Weights of a small GPT-style language model, trained from scratch on English Wikipedia.
Size: 19 layers, width 224, 4 heads of 64, MLP 896 quick GELU, vocabulary 1381, 12.3M parameters.
Architecture: rotary positions, no biases in attention or MLP, tied embeddings.
Training: a variant of Muon for these matrices, 343M tokens, 10465 steps.
MLP neurons of a small language model. Each row is named by its layer, matrix (down: output weights) and neuron, and shows model dimensions 112-207. Each number is 128 + 32 x the weight over its row's rms, rounded and kept within 0 to 255. Numbers have three digits each.
Before each neuron's rows, "fires before" lists the tokens most often just after its 100 highest values on Wikipedia text that the model never trained on.

fires before: " ", "ubl", ".", "a", "rat", "k"
L15.down525:133178147136116100094196202140157127193140111112153079157119168129177148119179075176173089120102162142031158120096107140152110147146195115165120093149206074139129147126141096135111107110120158173129084064123163133162121146063211138145142163126149142186117113116157084145113124094105103139

fires before: "==", "In", "The", "S", "===", "H"
L13.down393:134122167129080102119114143148143210118131164148120097104113144133149090148075127095084119123098139109148109185151129042144131128160175091131138113115166176078109126200154153061117134132149127068106094130126132148167133187112114087117134153102127163150149093070133112127098117136140205133

fires before: "pt", "ived", "ff", "es", ":", "ed"
L4.down249:173064120140117111177139108081128100152116132139170079120141116163100143074145154108139133131144118137136094143193119215140086100121139159125154171103098080137122142163152118106181086130149110148135111106146174126186116096144182137151111085164179099134116131167135146207162094127160094207

fires before: "an", "a"
L13.down335:059116132158064135139134134117112182165193100128120123137095117142126073112084074127197160108116126130142095134113104130139160137111142094128144068177094186117186142124104172093132087098060142164074124123108118098098076083102070141155162158144134143103118160143106136103091147134114122130

fires before: "==", "In", "The", "===", "S"
L12.down491:161105102120094095120094148112106209118101183130101121177093158094135118126149113133100173114123121103123118134164153010129137132141157097193138118098144105088086120172143126132094104147097140053136150089116120190111091175130094148149117163164147092124108102039089119128136109154110132186

fires before: "ed", "ement", "ing", "es", "er"
L12.down305:100167185114134065102147092114163160129146094082107165101171119146125171132164117143124135073131147115152084128151141072141118152111116151126128180158139093140138120138182120097151134118137155083135157144108095032133091112134179173136156110071114121086093135120085114134166116146107183165

fires before: ",", ".", " in", ".\n\n", " and"
L16.down272:098171139106137147069091116158119168094139137079151079115117135159139100135181158114117095073134076159136155142121180104124171060114117104176136002194106124118137102168125128117172162091189138137143153124144168149125137105119089119108045089183093182122143165102143153094174117140138084123

fires before: "um", "oup", "ad", "and", " |", "u"
L2.down345:167103147124108096071153106166209105115076135073150145128146181082128114077139093130107098106148104098117108161186039114111117124088203128078143163136094120150127128195191125129114154095149120122138112131156108208098115127151171126099105144116188106128172121161105125079126140142149130136

fires before: ",", ".", "\n\n", " and", "\n", ")\n"
L12.down603:156122151116128118072104138153131112089172126071143125148110118209122150124144127132127083096157128106183176145141126101167147105136149136092069088186209129098159103065155112150155173150110110126104155139098125083123164120100124131097097085153101093098168097142135185079147138149105127102

fires before: " the", "==", "v", "m", "ver"
L4.down789:216154156157153171094117106102108190121102082115159149166108152149134150165149110068111103140196074148138113118100182078129105144086118145164096126106179093143116139138129093146110135121165090099101106138084103197083150125122106114156070111132146114152110089190154145108104104169095138120

fires before: "|", "A", "G"
L15.down355:124077111151103151131083134121147124184153097144124098126153158143146167071121108156114164160229153153140142119139154124139133042151174135132137053092117135070161190216139179114120160113124155122150115193091116096124110142145139145096116151112149175155131127124141095072139102102172190131

fires before: "5", "6", "8", "0", "7", "000"
L15.down30:147181109052098140186078080120112174150177144149160160144140134168134085131142154134097073135154076109141104181184171160148126140095085169159141071195123122148147200140134116082153131196107094116143146136119125152143105060131161158098103060080117145143109175107121142109199073153123099108

fires before: " ", "|", " S", "s", " V", "-"
L5.down779:132150071118122086140109126160137100128072150103076175159107108089146154108191163157108124089192120084178104154104200132154100099152138107150087097099131157163105132146128169160132150065147137079177203174137034103110093099081119102145190144158134125124109157144097118159148128090127117141

fires before: "-", "=="
L7.down542:125141095120085088125059115118136066174110162192080200106154109091087121117197152168063078085153125123119083137124127095117159145157094092146150156165145103161104145132150103134173103118127139131136166158104094162153167137161090132103116115128171106102103142055126114172151160129125138141

fires before: "==", "|", "===", "T", "A", "In"
L2.down275:059132072155103084181209100107097141101152141089172145105128158100111123109159111129112085058169135088152116123130120034132120141142125109133087205075124148151178124187122144128180121140144147135109155126114122098127086141073148145121082174108122125118102085070131144095125129087137175160

fires before: ",", " the", " he", " she"
L14.down582:187132093150149164107128172186158060157051149149165118202106151142109142078098126128132113139156048101139160129143146204156148101117177096143070182145143098125094119114157143075097141166085115120097092143097127124093079107173088132121138075142119137139128157124130100076179118131104193107

fires before: ",", " the", " to", " he", " in"
L14.down756:132108079215129144161162103099095073106138181158142114150139196121094103100086137165091163136115107070133131104102159150086093128161137160118132159161177116052126092121103114176123112095169112097057127137112109077166089097174100164145095145086137200117147106071126123047139146175126115139

fires before: "k", ",", " and", "u", " for", " in"
L12.down706:105139145107130136171182135169173119123054124170146114070093138137158098184154119144120086110176124104185096136177134064104128120108186164114153079179104102147166098096071134141149160117129099131140134123115083122131123087108178071148159113060180132153104098088067164121184177113134146143

fires before: " "
L14.down552:165101133083174155126064117114063164117179087140140162167115174134161163098141102119175155187157142102164111118070145141156085149138160148144152093158106123154145101096173173160079134109139114077088134116118128122134146135153121135083131186138114114144147184144179115231095125141127172069

fires before: "ion", "ive", "ions", "le", "ed"
L13.down682:148078101160105124111122137086122178098157148059150160169132060150167164156071116111083104146167102137128119172100066082149134128149110095080123119151126126117107129131149150107106191097124089100122135143097094184130140069126112136136129117146121180121128177083167128121144092087071141135

fires before: " ", " that", " to", " the", " of", ","
L15.down842:124164050090165148189174163173170101101064105179162148144175142114118154101086159154145100113121121104160111118108091126095117130153176117154134161110132122106115081119081097169118103095124107186135131121118108184140159121167114133158158126140114109193151163142183118066111109155145127195

fires before: "==", "ild", "ang", "The", "===", "In"
L12.down276:090119141130095154136118145149124189094112200077174160119147185115149193142150184165161152174154132152123163144109120022124143122172132177134108186131162134077096189178204087129112135106095131079113174069088084155122076088135119136119100159113166169144128167065115100135098093129119134126

fires before: "-", "|", "er", "s", "ulation", "ing"
L2.down836:101131169115131125154131138076122169091106139045169116123110115162137136109170111190089160076131074063122151085207131068154120130145148088108138135139108133136098124124130142152161106161040189147098113140140105148120104095145102121123128192112160171109113144117127136185193164117133176125

fires before: "-", "=", "|"
L14.down783:157074144095108107175090163126187149129137148076054113095132132114135193049154081096139182159151102103100083097115114111147131115119166173160138044093179078124128147077085128101144135134145103165165126163164098153110110169177162143114144128096133151190064138153160091212106132112104167098

fires before: "==", "In", "The", "A", "-", "|"
L4.down294:122144080143127130124147104109128057206133094116068095132167146106102184129159113098084097098172085132123131128065129088152153122099135092171141152083121138167119160148119140154216108163095112113130126117131135073087086088129099159105154112125172112137188085085128149172125139156134093155

fires before: ",", "\n", " |", ".", "\n\n", ")\n"
L12.down845:163167158085126138114152132094030185075176101135201125118053152103136170105156181122161134127170140154126098102134134128167092130141162116143166203150129123146136153161132093146141115137178170147134144192082160054159152151125086147135080092087074145120110180118115148163111100122151150140

fires before: "==", "The", "===", "In"
L4.down259:141137139111105102137212090113113155139135202095104086159113121115103176099100086153108082096159127109181104096131173045073109137169130076175160138156155195085129134157091136123185104128115176103124125127122135145127097114147081159050084100186143089078126141053147125126134141135169161095

fires before: "==", "===", "The", "A"
L5.down427:130147092173067141151068121132124198074098114110129122130098164115148151174082098137133089123082152122150124144122135020099132153150128081150146198175132155121125139168113097036088125130148111082124125111108118142156073139124148161118119156131167119159108084051092110167137125123139135141

fires before: "==", "In", "The", "===", "A"
L16.down504:154132179108165222125199057123152049173169164141138098145104131208115062141142129121132158144122118078113187136123118217178153122144149135144106066116078163173127090106124125218118151139093109088127144110115140107133198116118124126125121120132126133108186142159145186127115153116125121091

fires before: "0", "8", "1", "6", "9", "3"
L15.down197:085158142153091134155129140145119118138177111150152165112167064144138131107132147134083223149162108167152110119136153181099149087147106118152138244079182120068048213121126130089114108126140150118136135113108160117100087094138143093123138118125159139159148163123120177119140111079112108174

fires before: " ", "inn", "omen", "il"
L13.down193:147114120125189088173111162116164129116131141147117148146089127109164196062171099053137172087146103095086161135072161120119104157120191148192138140118088105138142128131146112131141119113157159102097130150108131069117167132107140160093144074117176110112100208162078101093167138112124200102

fires before: " of", "ed", "s", "\n", "er", " and"
L13.down705:121101178100084156141106078128139170142103100136135124113192160124104141051147098165179131060144123167130053096143132092102059181173207161158120114144164096098147087179122140136151117162100162061130164081143118140134077103132135140164175142107118143096105113114151188143146059136125157140

fires before: "es", "e", "ed", "le", "ing", "ation"
L14.down571:081156141150059093143061133143153169161092140083061130130181120108070105096051098106141173086113143122144062128166148121135116155167136113058111151153134109151178120157131144116129103141083145141162131168169089167147138138161111158136094174083149146144141141115108139183135108127094175133

fires before: " |", "ad", "4"
L16.down670:126119122105117113073154117169186091130106117152126109111103172155149094102125090088096079143143090153139145099123057141078088113102165141186101165097092161067108133133137085205125105217113082117119141113183129149130142160105163108147151117164139150101099114070156198151157168120106170163

fires before: "8", "0", "2", "1", "9", "6"
L4.down632:147162098159076145113145184080133130116154134126114149112110095080191155158101070083136144132112149140140091131079139071069174123103110102129190142161168097092146114169154180077109121119138125092160160142098129122162060082184119150099162136113112174095092149081108085146141189160178118135

fires before: "ed", "y", "ation", "ment", "ations", "ing"
L13.down732:123185155082150069078178093155202088124117128094130143126106168143112102124101125112103120093116142121109065083146149119126150179152095107067136099112145145167122101071178085115132121145132132137160125120112079130117114129065144092201156157110124193119099150149096192133182180158116174116

fires before: "ess", "ent", "y", "ence", "en", "in"
L13.down792:121120129197170101094096118105161147117194166110107131136099186174135151159102112166126134120127129166156106126127178139132204173177171135163125105162124119139165095081181145109169124094094140115085167141148147171103162146097169181164128137154081111165110146184109152126159119145117094105

fires before: "7", "8", "5", "9", "3", "6"
L12.down869:147153130131123126140121138138129129121122111167131160057110111136195147117033185111107070183139139072108115170113102147098162104069106127109119102111150119171127148131088131121112090104189159172138158089055136137091133017135140111069105090085165177168131148115119142064219151146152128164

fires before: "ed", "es", "ing", "ant"
L16.down511:126109089111119099123162096162119164124121140147131123114165125146115111135112118177067143074097122098140101138146093115108133172089163125074148069129186108118104170179126167121150133169100123094060162126145059108085170203156118091106160168118111107176146133153120129173171132088131152160

fires before: " |", ",", "\n", " and", " ("
L14.down830:169202122134234160113095177154110105143170156157123161184125169097110140123099188166141136121067085132152118131147124081080151133149126183142121062148110109158097081104082140176091128180159143151154145120136101066090146158119187122100088099119115114144093110178107123120153131133080111150

fires before: " |", "f", "fer", "t", "ied", "orn"
L2.down655:178163102114168199148172192135125138147093148121114107136154115105127145094183090170124067126158117095145123140126142097135076164151139173101084186139130091091115160131122129142092152133117117137151061131157122158129112091112158218126093138134151138210122164122147118132153125130134211109

fires before: "|", "-", " Ch"
L15.down619:128106142147118092141083115186073148118169170141113100103148171104092157084171131105125126168133145150102127107139156115155124146118078120174127088145154090168097186121128113140145136129125114128106036106147114117074085132113123079112099112130139098127131117199128122096132142135145108097

fires before: "es", "ing", "ement", "ed", "ine"
L13.down484:136148116146148140149078143166128104128054073078139129150156172147131131149080144122122146106118108120130125131148130056124133191105120142092126181178159106144117180190134087137155141166129154041137167149171115127113116129104059148119140151104184122081134103096126139150162130140104152128

fires before: " ", " a", " an"
L9.down425:218125043134129122141153146166154097113121149101127147159155162103142126124143082128094133109131100201132127070121149107178094135170182179139073192144105161110119137205130150121136151086096124084125136096105074121098134055045152110087111107109126106074158147109090128150066122176156209129

fires before: "|", "er", "ear", "ral", "A", "id"
L2.down472:079126124140116089140134144098138142132099144117161163105145192126085178137112106148172182130132089116139163067146125106137138131148171077159118093146154096163107116095084053142151133208161158090161084143103077124115105146118100170138136138099190111139118131187078098131209128099164124143

fires before: ",", ".", " in", " and", ".\n\n", " by"
L12.down580:159145091177203089143099172127151097138153130150113154114118095127089164147148057092135102141150169104141146062173142082162162166098134123137089091061099106153110116156079075118091104097149106124126149137094102157158124115153130132104095135126166180133100129124161148166102128170127116113

fires before: " ", " the", " November", " January", " June"
L15.down58:151073185036117168121120087061072111135158136101145146190204157118139154137157086159163140124170177069124097161080099123116169106133156126112125082118146149181164052121119162178104170123096096154114165076142104138104121110075129090062134143129128147101144115197164096222107141116187124073

fires before: " ", " L"
L7.down240:166174161096076113092119128127122151101181150099097077131175160182118103165135085143142144119175086142152105118081140119163079146122161190072061076112123146108114114184157100091139118118081077128079130147179062109085107099174134090119199098160114150157125108106099141151115102140175161142

fires before: "==", "===", "In", "A", "=", "T"
L2.down56:110112113199099165128143098164100151092124141120169135100123175136176161117114123149099115103116166085116085152150136061158088117149165114168173132222156164112124155180097132089130138099158101147102148120085122171149070145114131142107147163146162073127114147023106143131104170109119148144

fires before: ",", " and", ".", ".\n\n", " ("
L14.down717:141106111136101087111106102150149135080182143113092111056134147081116114181116145187177086079124152133103130117086136071158091098158091110116148173144121116110186143144129144171150152125149177163192078140073181122089150103162097119136094170097126140186097155124112162188120109100141056150

fires before: "un", "===", "and", "it", "|", "=="
L2.down502:154122078133123155116080081114114112124130113053100128141136147160161189099116164120074141120081146139149129112124122137159098143123166164133140086094122141105148135046181130150134132120125033122180165127190067145151119146138167179105120125100162109098084136107094106187135155118209139122

fires before: "|", "0", " |", "ology", "1", "5"
L2.down264:097103180096150157189123102071069189144171099090155094127139136141119098075080118187141156176152108038146142172169142082111171128147136109145118179159139133124138146118108126126194144112090147087136104092060149103171080078183162164132066121140135123165150104123111118154126149130134150119

fires before: "-", "0", "6", "3"
L16.down284:149101090118077135086119206178074159174130159098176107156143128152099158097167177124099177149174085148134085151153149132076116167119123060159139071123114119149128153105101154148142080150094128161118038159114100157111107158154089180094171082139158120086159113165106121127149118158193119105

fires before: "al", "ated", "ic", "ical"
L2.down828:118167106166171115110135157176226128195108094066089167197063131203089134103087103123157128132131142054153127115131091110107119103166131143168151164150180159128111129094140207132126177116111110119110122133155154146124158042122148155054170140111153155110074158137132098102077164139092137145

fires before: "|", "-"
L14.down352:187112105175131137147132123163159152132160120101110089104092159103096151056118074136113178121128130099126164128109109146142094145172178107097156165102099141140104163164154132162147081165158083089136082157111085137055131115157191132095140107124153080110142116129126072137177130057148147044

fires before: "ion", "==", "===", "The", "ing", "|"
L2.down105:106135158142166119146157172161146125128104131084100130123119153147129110120112106149124084123127156129131099108101149078187072155105094109079107127087147107090158133121099124101142130131160142145084175156099096191161111125139133122108103109135210110115165126121094151152182105099158166127

fires before: "0", "1", "5", "2", "6", "3"
L16.down37:123212170109134110143152154111126128139151115160091130075159107181117119107123088122083145164095150129126097145107154139160156152078107142118162222183173181147128093034115166127107128132148108126102118149130199115085186115158090117109135175108129138126170192076138078110174100105097107110

fires before: "a", "ies", "k", "ome", "om", "ord"
L4.down524:137109121114086178095186169110125172171106071096164123128093139138173144068136131120118155081135116196138135170129112120188136145153112148116113177183117157111121108161091163120110172123072176125132125168087181155141136199115128120101148165169126171129112133126124143107068145154152127183

fires before: " ", " (", "ing", "ue"
L9.down886:120175097138162093100107136093148163114149158140104132096168111195084137148159091055116153048126174167166132105080077100079112180091108113157126134137190134140147093139099115146126125090097106111134123095168158124075136172195085125140106137178143120123144136116136102183078114182115123184

fires before: "ed", " of", "ut", "ition", "e", "es"
L2.down687:206092079117143164127112137115136121136196120077085121106185161134131091160108172119108237156125161136117086130141186122107180157137106075083141125187095137102129063120105181116098112088064091170143087123090103125160144132131123176109134105082106146110178141142096100174124149156081179108

fires before: ",", ".", ".\n\n", " in"
L14.down810:111146179143156114116209132091130117101074103128136098141142160155103155149175129161110148084075151172101153139160089092079122099152175149122105049148095134105184144128133100142152128131146139160191106122148142130183099101156149111108131170130145177130177090092147173132119151138202195150

fires before: "==", "ced", "The", "A", "==="
L13.down244:162145110125127185183071127116138134084139157120135167200109167130131136163177151195094106134125207122171107127123098025101149133118115151116113132148166121142085117193122154118180147105133135146102159108127117115177147126142143082047142129132142108121185109075126118142101092111167133115

fires before: "The", "A", "=", "-", "G", "H"
L2.down456:134134115150131159140179098129121119134151144098095138112120160083095165154184138080086148087088159119190099134111155086090114102155103065148087169160116172156152205117110189154149150139040112084205172147123110092097083167125113073124152117146165134122162125179064178127129125092108102089

fires before: "rict", "duc", "fess", "g", "ic", "rib"
L2.down203:104135090134107126121122138147142127115075141109174121056081104119056176122103112162121087173125077157109135124137171123154092142110101125164149142148136165135145095125082099095084136145125157102128150064127067139166155154170123167131158143162095137142098150142136127086157140125095153077

fires before: " of", ",", " in", " and"
L14.down573:147103149148109076117128055120126153109142140139187155123117142127116105073188117102089081088105162201105222119163134105107129083165162113074124031136133160125162163113080146116189170128090170140166140117063158105153148159135108126092079145123135108173114170126151155138134120111153098137

fires before: "er", "y", "re", "ion", "r", "ry"
L4.down843:109154162118099104176113104162117113112157105151123135130131177116112163105073166153120068131118181188140106118186090184144076138075120131087117104098107112175105147076156125130130093079123146148194067070102073161105108111120085089133129115106117147095150149088021107087157151070128105063

fires before: " ", ";", "y", "one", "°"
L12.down844:072134117151139151079160072114128053200151146135145122136134138109113120082123091134082080118101152221108143084081174129112132197173161180108128217150117156143155148150168126136169103163118160130095103137121105157160124123147152146121144068077125125112140163129088140101182103097116143132

fires before: " ", "a", "iss", " |", "ou", "ip"
L2.down721:116097083095090107172120130144156108128147041121162126172174133168154194091138142132078180118164193125077151123084086165135167195089110116105140148145152151146108106097168106130064136041117099083096141153134163117162122158116152105127167162135127109130200125132142062127113114117091078064

fires before: "|", "ing", "ice", "ial", "ed", "ic"
L2.down735:132097189155114150063135112136139090132098110113160124130105139175103137107137102143120174136087112164130135128154101110133134118083149139104115193106109139116137101134154122101206075140135174142156186041133077137164087070134119110096159152135152175100128105142117149156073144171139193175

fires before: "=", "===", "==", "|", "G", "A"
L2.down3:109097103087121189127095162164101147197109148162133089097117162064106119119152061077124195111085152163170111123136132133156124108134111120181190057160114160128192161148157093139109139154140076137129192074101124169113105140114155089083131143101106101151093151077075239162106102095138130112

fires before: " ", "us", "X", "ur"
L7.down677:203119097135128142147187171196115108021186142107081118090191136133132142138131087103162122058207144170077096068100148122156153125166128149123123134180152182084118162182128086115129155144125088134057107161108133147146088171107153125142118165092132112134142161124090196170082104147153110122

fires before: "==", "In", "===", "S"
L16.down556:112119178122094124123101158155086099116132108145116081127116102151106082108151156086116105163153127128142142054123107255120135109098121135130080046172134101176130139068102101157170105128101126172143122173106088107134131130114151139131122121143099154105143126156147160096124154077055104124

fires before: ",", " the", " he", " she"
L15.down15:196126121120116157079136121188090082114052199120149140117163076113136176165145112105059128163044131119130114170101152133118153121087187140175117164115141110178162115122168139070119125129095170108108179161126069139156136144159174158179185077164106103107121115106151140113159131141122161090

fires before: "ed", "ing", "s", " and", " in", " to"
L14.down778:128101100123108117060114110145102163169136115165107075127123168130073040116118112138148149082125090110116123116116137102113106081141145115084103066155142171102113125138122163129208147138138095130108145144194140159111128134180141149122091179074148163142098103120114127123132043170148119131

fires before: " |", "es", "an", "e", "a", ","
L14.down851:114144118168138136155147083143114171099104105131138122100126158096086163147147121103139141130082118123152075105172072114143113117145156129147147109148131135113058162108123119162101173150068139158127149135131116067147133109114126115120075132142116169146127168070158152094183103111114146099

fires before: "-", "7", "0", "ch", "1"
L15.down755:127104135070138094150148103154197136109174141067119107197183097094145114125165066120086157145192125088100100127094190140126106179131169137163135147088175137053155135175087140117168112139176186128129111172151049151059085069127124120073087085097143120101119123146062102116138154157150121130

fires before: "–", " to", ";", "\n", " "
L16.down208:120125126152100127113058103125208134086088136121154192144181178146123123137115115079118044139123146141154100123083103087047121161186152107142110032073162166159146130102086124097126046105123153218052124124125156131125113159127091065134130109127164153183151131198131088163161121102114115141

fires before: "er", "or", "ing", "ress", "ers", "re"
L16.down630:140140149135096134146153075136179076083107126113075127165147092146127120090114152135107120100132141141133072120151149195111187094136072135131124078153127095116126131073215124192159130147096101120091118144128096180069101175152178128119171108160118147087147174162111102047117122105123129128

fires before: "==", "In", "A", "===", "H", "T"
L16.down89:126147145106166150143080127138154099090109166109104153111143140169141126097112096111083075094104082103120130130118123178182109110165063173140097023124148105122106138122101115178170137144107147195159143171111141122120140185122105161149150197141144127108150107134151123132096098101082089128

fires before: "%", " |", " ("
L4.down360:116123110102191133077145142123091155097119129175110115163131114154155092106113122139124122126129139064144095144125099087122131182123099165063152130151114101212124090057048151143117114119167131127128140069121166123095082122168127141192200155139103125164093073152150110140187176139135137097

fires before: "|", "-", "|---|---|---|---"
L15.down303:163126150104119152125056149093111116103140168092107140094112092167105150150129125108081093092119148163097165135101098052149128111153159145123127039048143151205095158183147110137175115168153088088169155142083107091106106068112141150108102103114139141154126156121130128180128133131164112141

fires before: "ent", "u", "k", "ai", "ence"
L16.down313:172092088190166157124070114141132154166106157102120114070125106091102159165091120102208197078108111145141102057151170112135084160143122137156191023124135063215121120119116137122165108067110153135128123143137063136127111159146181109108150180113126151173068123165151109136100104059139078167

fires before: "|", "|---|---|---|---", "ch", "m"
L15.down668:164126141143162089138125153116178145109152186109120103033141144125143207133160105094096122150174086137111157118110123107141187168168146140113141094098150140171105201124078166140122161120097188099074108098119115122167148112134184128113152118158128162136087119178147150142104131146151164127

fires before: "ed", "es", "ing"
L14.down62:179109132211157165117149171152138145144125143120158164131170107143063131139101200116097152089150125186100144146113105113101156175167114105131161150189180083141149127089161179098104156119136153102090120181078158183115105181157074156125153141135148163133149144058096162165105123136098100142

fires before: "-", "y", "m", "ated", "ad", "t"
L13.down881:119151141128159121146074125091156108060116171117156106084146146116147153087122079147113149129115112133162110149129162121104153147115135146107103196190139103125141124203094134138174084127133060105094152149155079105137160104163091127062173108132131122162131111099095135147156128051132110109

fires before: " |\n", ".", ",", "|", ";"
L14.down4:118180111147093099109176083124122092120122150049129103124103181155116051147190105106136106038110188156103132165104139080115090130145188113135150111134118123136153119114090094098212141089090075124091133130106112120165136108095159151124064044177166124170166117119110077098126091092154109103

fires before: ",", " |", ".", " m", " w", "i"
L9.down320:081082142132133160098160098112101184082138133160164134082135119066087153126169111147134107137187112101123175119108155131187140172159099176108192160117182137169107119127132159135142133126186189149124139128135112080129164155094087141091112095177082192136149094131146110100180088162154130125

fires before: "ian", "ia", "ic", "ep", "iv", "ust"
L2.down104:159179174143096139147151163078110121115144153109111150173107074139147183078086155095151054171072109068120144159089117205154168119127120149156143082107137111096122162091156160096146117092127108157165105082138152129158160206086178133141175178102149125190133077126127115115121158143102096125

fires before: ",", " the", " "
L14.down746:117106118119125146099181132129144123175143124154064120130124191117103106099098121191091103116097138061154068068125106112134148101139116132173093106123139113138084063140140112107150113162121127127119051149120043156148173148115111160145144131080132184105152158116181093057147122132164117163

fires before: "ed", "s", "ing", "es", "ation"
L14.down107:164148087142135098112101121088194131150142117133158104162125135106131099176125111154120070108165103142114106080173144143113146124126083110103125082139142151200117173151148203091130130038159122159114158132117148144131137097178150157096103097064148170167078111096163122140143149195155113197

fires before: "gh", "ed", "ing", "ac", "age"
L4.down247:131162107129095128103140119154109144087094176137115144118154139122163132147109111115104092128120077053061112124168117136142113122083067173114104127107117142098092040040166140112145062094136095117145125113148095176103114160122119099115119138120089120107123108188128148115133125125112141113

fires before: "y", "ry", "urn", "ived", "es", "ain"
L2.down515:182188096166121152197105115143120090128107107099134179159114108174156167108087087077183118143146143120082121147184132167180150116051150139093161159101111148103174101098114142080169172054144129142132132133110148141153185191117144115101116085150141075121113135115099139150103152116149121142

fires before: "==", "In", "The", "===", "S"
L9.down163:110092097179070120132107128113139189092109149097122156099105144077197140150115150154115148134128106142158107142128136022081172140184153073180150179167141156106108166168130125050115152147110111119157111119092138134132107140123146133084086144100134126158106140063120101169115143158126136166

fires before: "==", "In", "The", "===", "M"
L16.down704:144138127165156132138158131177146055156142112105113121106158078162083140105173146136140117091140121103076134157080111255099185138122141160125131083090097118164091068095118147152145170162159149177165135159163150124111141147167121120153208135173099163126135172134171098113160067125103158131

fires before: "ice", "ic", "al", "ep", "iv", "ust"
L4.down12:107129124186133114108082165097163145111112087088067129179123131087078134120119120135122099150141103102185119141106077168165211116105172136141146155071155149090101148141086172102157121112138147151111078127127069065165100120141162124159141082031148126155124080092106134116072113094122135147

fires before: " ", "8", "7", "5", "6"
L5.down416:121106154102092121093107148115070151126131138111138152077127108083102149106148126054122105105155182062120087133144178073081076125120130077073146104146093105135124156184103199127137119167138122136109156148096134196130151078128172177126153083118144162164101185127119197099149152166159126141

fires before: "|"
L15.down57:101133084120165128144088126206164186210155106090113175117119134120177164115110122105081146108117123132122191110141137057116062103187116146163110119156160084154125148135092136099170120136124125109142121118058137170146113107150133150161142119084135102117089134109102057168132150147187124103